python train.py --hidden_size=256 --num_attention_heads=4 --num_key_value_heads=4 --intermediate_size=1024 --bias="none" --extras=["capped logits"] --init="normal" --init_std_o=0.00619 --init_std_up=0.0328 --init_mimetic=0.7 --final_lr_fraction=0.03 --batch_tokens=32768 --train_tokens=305600000
MLP neurons of a small language model. Each row is named by its layer, matrix (up: input weights; down: output weights) and neuron, and shows model dimensions 96-223. Each number is 200 + 30 x the weight over its row's rms, rounded and kept within 0 to 999.
Before each neuron's rows, "fires before" lists the tokens most often just after its 100 highest values on Wikipedia text that the model never trained on. A number after a token or word is its count.

fires before: "m" 16, "ed " 11, "ent " 10, "e" 8, "ent" 8, "or " 5
L7.up931,230,226,218,149,195,192,258,227,206,214,158,196,264,154,168,182,109,186,210,228,216,259,216,228,222,182,238,175,219,210,194,212,161,134,226,195,217,217,188,203,199,198,168,166,189,202,237,212,177,180,188,183,189,231,181,268,237,232,189,191,185,168,157,234,197,231,252,188,204,161,220,204,213,211,230,209,194,248,205,191,220,207,237,175,176,178,226,177,205,225,236,211,206,178,189,216,162,207,213,212,197,178,231,231,168,243,201,248,174,178,223,206,208,234,204,280,223,206,179,185,244,220,212,199,213,250,129,146
L7.down931,211,168,197,220,234,204,221,272,181,155,190,189,210,205,188,195,185,189,167,233,178,153,258,202,207,217,233,206,155,177,180,171,263,262,196,211,227,171,238,189,243,225,198,230,233,181,137,186,227,208,228,217,245,187,151,187,129,143,143,186,171,204,213,218,196,161,212,217,159,167,150,222,152,185,175,180,190,170,169,208,106,178,153,237,191,217,192,198,222,234,159,206,166,160,178,226,220,178,159,176,220,185,189,221,184,200,194,202,188,199,230,199,194,150,177,227,247,230,221,166,231,131,160,228,218,192,176,225

fires before: "4" 16, "8" 13, "5" 11, "9" 9, "6" 7
L3.up414,200,205,220,238,145,223,160,238,199,176,212,211,215,211,176,201,172,170,172,252,180,206,177,222,221,163,237,190,198,210,190,243,218,215,220,221,246,240,159,230,209,185,217,168,198,216,200,218,148,187,165,171,158,204,191,234,223,136,212,184,188,175,219,213,99,209,210,172,206,211,210,184,236,166,193,178,221,196,259,178,213,193,226,190,190,184,221,199,198,137,215,206,188,205,207,176,303,217,230,229,207,198,221,211,210,184,268,201,152,253,246,210,220,159,193,211,160,239,206,241,209,168,166,171,217,196,167,162
L3.down414,225,143,190,203,204,200,198,229,216,185,208,169,176,187,195,188,198,180,209,181,180,219,226,171,174,206,134,247,216,166,208,224,199,194,188,187,164,156,230,161,210,198,196,238,254,204,204,212,240,190,242,229,220,195,215,128,178,237,240,204,180,205,177,201,296,172,211,143,198,185,173,210,139,238,218,222,188,223,208,183,169,243,128,220,212,155,168,197,224,197,171,225,198,178,183,206,110,222,210,181,206,188,181,214,207,210,113,185,192,139,196,171,194,210,226,199,228,212,187,194,200,171,231,243,198,198,229,264

fires before: "0" 26, "4" 15, "5" 14, "3" 10, "1" 9
L3.up9,259,198,218,218,195,220,193,209,189,180,145,210,190,207,185,184,190,164,203,183,223,200,182,206,207,206,271,202,204,197,221,221,221,216,241,208,225,232,178,241,253,158,225,188,247,192,199,203,161,217,133,183,151,221,226,260,210,156,179,201,193,180,174,190,101,181,201,163,173,190,231,186,234,151,188,165,191,203,260,206,216,216,172,219,208,192,237,156,159,161,224,163,183,210,217,216,252,188,196,224,231,218,210,205,191,180,250,240,152,277,207,204,209,202,157,187,187,216,202,192,175,176,194,160,230,241,185,200
L3.down9,148,220,185,198,214,177,166,185,226,176,215,184,216,180,259,205,202,177,177,190,150,222,212,212,182,156,86,170,163,188,227,209,219,187,201,198,200,128,196,217,175,191,242,216,203,235,190,206,217,230,285,196,235,219,187,143,202,221,198,198,204,225,231,218,277,189,193,190,226,189,187,192,189,256,187,230,215,217,207,199,190,214,216,198,204,220,192,213,212,181,170,218,207,224,208,204,164,217,196,135,199,184,184,195,186,197,141,201,192,83,181,201,217,196,218,181,213,196,208,195,199,213,172,213,178,186,236,200

fires before: "0" 25, "3" 13, "1" 12, "4" 10, "5" 7, "2" 6
L3.up346,213,176,215,225,174,185,176,210,170,203,160,184,177,178,174,197,182,195,195,227,200,158,180,206,193,196,269,184,175,215,194,209,218,222,212,228,246,239,150,212,239,192,199,154,198,170,178,188,153,183,229,169,171,197,188,238,226,154,161,185,230,153,152,195,164,187,221,170,196,213,230,127,256,145,186,161,196,224,243,193,205,243,176,200,168,214,205,206,187,158,217,211,188,207,219,195,286,234,205,221,207,200,202,220,220,198,224,226,142,254,211,205,245,214,197,225,136,216,151,187,191,163,189,218,227,180,190,209
L3.down346,220,179,215,175,190,206,211,215,234,162,237,182,174,163,197,182,205,145,214,180,185,189,228,177,167,235,91,217,218,204,201,189,211,221,172,224,113,180,202,227,167,211,164,206,209,213,168,221,231,192,167,185,183,204,220,122,210,221,238,217,221,225,258,221,240,204,229,202,181,203,152,227,156,227,221,247,239,199,188,237,201,207,208,211,191,191,187,207,260,174,194,191,199,209,185,212,132,191,198,198,208,187,210,235,191,179,248,224,197,166,185,176,249,220,170,176,262,206,198,183,228,191,227,237,195,237,210,188

fires before: "|---|---" 43, "|" 26, "|---" 14, "| " 9, "\"" 4
L2.up630,191,170,232,204,195,203,176,233,163,188,152,199,165,168,211,188,172,188,161,197,201,184,186,199,187,244,260,246,234,190,188,157,223,231,207,215,169,142,178,174,207,180,237,232,187,259,191,218,222,210,216,221,233,182,231,250,154,243,199,209,159,182,201,219,113,173,249,199,171,258,172,192,167,159,200,211,227,251,226,178,197,201,210,194,199,206,206,195,226,181,211,232,204,228,274,214,241,225,225,152,263,204,218,204,200,231,171,242,170,260,186,249,202,234,196,231,199,165,197,225,192,177,242,235,218,191,173,187
L2.down630,235,181,209,248,256,194,202,186,209,170,203,223,239,210,174,231,184,157,219,215,196,227,136,239,186,182,235,189,155,231,165,175,109,165,211,216,226,206,159,232,202,209,196,241,242,241,181,196,191,214,216,202,214,192,185,185,272,232,194,216,151,260,186,204,214,176,146,195,269,179,206,185,155,232,182,199,186,274,132,235,177,153,209,160,195,182,135,208,180,194,219,182,228,215,195,225,179,217,193,192,147,232,252,227,189,197,209,192,125,151,200,190,164,212,181,239,227,259,235,209,226,222,201,185,199,203,243,219

fires before: "|---|---" 43, "|" 30, "|---" 14
L2.up509,217,176,223,196,210,190,170,219,184,194,201,142,221,194,207,161,176,181,146,223,179,208,177,241,205,209,272,259,219,220,206,185,197,179,199,235,259,160,196,202,219,182,204,223,196,225,174,233,177,221,170,249,165,197,219,196,169,190,218,185,154,188,206,168,182,164,240,129,184,206,213,202,178,141,175,213,204,182,199,183,177,202,196,203,152,177,201,188,242,238,240,212,194,211,264,190,262,199,236,213,158,196,177,203,182,210,182,203,211,290,232,231,201,261,200,211,181,236,185,234,217,190,197,197,248,188,175,199
L2.down509,200,194,177,191,234,188,175,263,203,163,219,175,179,216,240,156,188,155,202,197,183,252,225,181,173,195,192,233,166,214,135,229,211,198,168,233,174,207,282,204,214,200,204,226,192,220,218,226,223,206,193,156,287,183,229,200,262,226,190,152,164,201,201,206,196,224,169,258,242,187,221,168,216,232,157,172,177,250,148,187,184,180,170,180,206,168,199,234,213,196,190,204,209,167,201,205,190,202,247,233,193,237,178,207,153,247,206,166,174,189,175,152,163,202,198,203,184,257,199,199,227,196,203,191,194,177,232,182

fires before: "|---|---" 43, "|" 30, "|---" 14, " " 4
L2.up119,224,175,243,192,190,204,176,256,204,201,181,204,218,168,226,197,140,196,158,195,162,231,196,245,192,193,272,207,191,206,178,204,216,193,221,238,160,177,156,202,214,187,170,216,221,171,180,199,239,232,141,215,212,230,195,229,187,172,195,213,186,167,204,221,103,121,253,142,145,184,216,231,215,183,202,219,206,189,221,197,221,174,214,209,207,241,153,197,245,192,202,242,210,197,228,203,277,239,244,248,205,212,195,211,176,190,191,222,186,232,162,225,176,231,209,187,128,219,171,214,212,212,230,231,265,226,155,197
L2.down119,166,217,177,201,189,229,165,180,253,152,187,147,211,243,173,208,222,187,205,170,156,251,164,248,220,178,209,230,150,215,200,237,144,156,175,188,201,202,198,224,168,168,215,235,145,221,130,247,235,191,186,222,216,176,255,207,208,180,198,243,183,202,194,185,215,176,154,234,234,194,229,239,158,249,174,194,225,274,140,214,172,169,229,207,222,147,188,240,200,200,183,209,179,211,183,176,195,178,226,186,205,221,217,228,172,231,222,191,163,186,179,149,133,198,181,203,228,224,192,227,226,221,206,236,207,169,220,257

fires before: "t" 17, "ar" 9, "s " 7, "t " 7, "ar " 6, "l " 6
L8.up49,161,148,242,173,217,216,201,235,213,290,141,202,186,183,209,258,177,191,206,191,152,199,135,230,194,182,159,200,237,146,214,213,187,232,235,194,197,212,204,232,223,194,256,204,296,257,235,214,234,145,235,200,208,215,211,174,169,196,177,248,146,192,246,273,211,193,198,194,213,230,173,208,220,169,188,220,176,227,227,174,195,122,155,199,187,235,190,236,204,114,168,173,196,189,253,223,196,205,198,209,183,201,152,192,206,207,186,232,241,208,157,187,176,188,194,240,191,231,187,190,185,209,233,206,240,222,206,222
L8.down49,226,218,138,197,209,179,202,174,227,135,344,215,239,236,172,188,188,186,219,177,212,205,235,176,210,186,222,213,178,259,194,214,205,186,196,258,214,171,198,185,236,210,178,143,164,169,186,189,202,227,216,256,221,182,221,168,214,219,186,177,174,215,196,163,138,199,218,212,211,194,228,228,186,258,212,198,191,181,199,228,253,240,241,200,225,209,198,166,183,244,252,186,214,233,163,119,202,170,194,179,190,218,201,197,183,229,173,179,148,223,224,217,161,206,213,211,207,187,217,215,246,191,196,165,193,225,200,210

fires before: "er" 20, "m" 15, "ed " 11, ", " 7, "y " 5
L8.up876,209,161,218,219,164,227,231,294,188,143,167,190,227,191,119,190,161,200,168,185,206,308,220,237,201,215,221,200,216,197,190,166,216,183,216,197,252,193,155,234,178,217,180,188,215,210,180,163,186,170,174,196,203,249,154,200,193,207,199,221,165,185,178,193,152,204,206,227,208,211,178,187,210,242,211,203,236,194,235,183,198,174,192,147,187,132,212,203,243,218,220,164,136,174,206,126,202,214,228,173,219,185,215,231,187,199,182,227,204,202,145,240,234,206,174,212,183,215,187,174,245,163,151,252,216,205,219,217
L8.down876,218,235,201,164,210,202,201,181,222,178,116,217,189,216,250,233,190,186,185,194,188,182,201,167,199,192,236,169,194,171,189,209,242,227,215,200,236,195,231,188,228,197,153,197,225,196,175,200,201,202,183,203,234,215,240,201,207,210,216,173,219,219,195,234,190,196,198,165,172,190,141,197,201,218,183,184,225,232,176,195,166,204,217,159,163,179,247,151,231,204,142,191,228,176,219,318,223,211,163,226,124,236,202,227,191,183,178,196,207,203,197,158,172,189,232,172,144,178,265,209,171,260,217,238,228,156,160,181

fires before: "t " 18, "t" 13, "tic" 11, "om" 9, "a" 8
L8.up948,174,181,229,223,166,205,241,244,192,149,233,240,222,154,193,192,171,182,135,215,182,265,179,186,169,160,191,249,219,191,204,201,188,187,163,207,186,197,226,146,273,189,179,262,206,205,209,187,265,175,171,220,160,199,235,208,232,161,172,212,203,209,239,226,195,198,225,237,199,222,236,181,216,184,230,220,158,223,159,175,184,155,170,181,127,263,204,234,206,174,213,233,149,164,217,129,247,181,246,214,171,208,160,154,250,228,202,165,244,239,193,169,200,220,194,210,198,183,260,212,170,158,222,246,217,194,198,197
L8.down948,224,205,147,180,206,195,197,152,161,151,270,140,225,230,221,208,244,191,272,184,175,165,187,202,219,209,184,165,203,218,225,231,209,241,210,210,215,146,187,209,183,235,234,152,217,172,184,170,185,228,231,224,197,110,187,192,206,218,194,171,199,209,194,180,212,157,171,134,168,162,172,213,216,202,229,258,200,201,225,179,241,218,176,224,225,184,171,166,189,189,198,212,227,206,203,200,141,159,165,100,220,162,189,206,204,221,203,200,197,209,160,195,210,219,204,184,216,177,154,192,288,224,167,202,188,175,204,251

fires before: "|---|---" 43, "|" 21, "|---" 14, " " 10
L2.up278,221,169,257,197,211,189,190,228,187,222,184,195,178,178,221,215,163,257,128,229,198,236,177,204,185,224,290,206,227,185,164,184,243,201,216,230,206,176,202,176,231,202,222,207,215,196,190,206,224,211,160,199,167,244,195,249,166,182,195,227,187,187,194,229,130,197,233,167,180,214,205,202,243,138,208,140,168,208,220,247,172,219,198,228,217,223,182,200,244,192,189,212,176,191,234,184,248,219,265,163,240,160,242,237,221,191,215,207,168,221,189,226,183,195,148,169,165,188,143,251,248,194,199,254,250,195,108,194
L2.down278,217,175,163,195,209,240,147,159,261,206,168,132,204,206,202,210,241,188,219,201,187,227,201,215,214,194,185,211,188,232,176,259,163,207,195,178,164,189,202,196,173,159,230,200,175,201,201,259,192,208,198,204,279,159,245,199,166,193,174,241,201,225,215,185,242,163,155,243,255,182,217,231,182,253,181,191,188,234,114,174,194,171,186,200,216,165,94,188,221,186,139,188,200,194,156,203,195,181,237,194,194,212,194,210,168,196,169,220,166,205,172,144,164,149,191,196,238,249,209,195,217,212,231,198,169,174,212,198

fires before: "at" 33, "i" 14, "t" 7, "ar" 5, "us" 4, "end" 4
L8.up328,176,165,249,178,164,252,170,198,191,206,210,221,239,138,194,237,168,151,188,188,151,209,239,225,187,183,208,244,188,221,199,115,177,190,205,153,201,166,209,153,190,214,207,199,204,224,215,218,193,177,175,211,187,206,145,157,182,148,236,222,186,199,224,261,186,163,248,222,207,230,168,189,215,194,188,222,218,253,140,223,204,226,171,204,206,193,212,193,228,148,223,207,189,216,214,223,157,230,195,184,177,211,210,211,188,203,198,212,236,212,131,268,168,218,224,190,154,228,142,148,168,192,197,258,223,229,170,210
L8.down328,203,233,178,197,217,181,192,247,215,208,284,177,183,227,244,236,232,157,238,213,226,187,142,169,163,222,229,197,226,225,243,246,190,238,236,223,207,181,179,211,216,202,261,164,258,154,175,207,256,173,216,203,211,155,250,213,283,177,166,197,158,174,186,183,183,170,161,143,176,200,211,191,199,178,229,212,169,241,214,180,215,170,168,259,199,204,198,220,173,250,242,184,207,226,200,166,151,175,175,201,231,210,178,198,215,211,181,180,169,200,236,167,217,179,195,179,242,248,143,238,210,239,218,216,167,180,216,224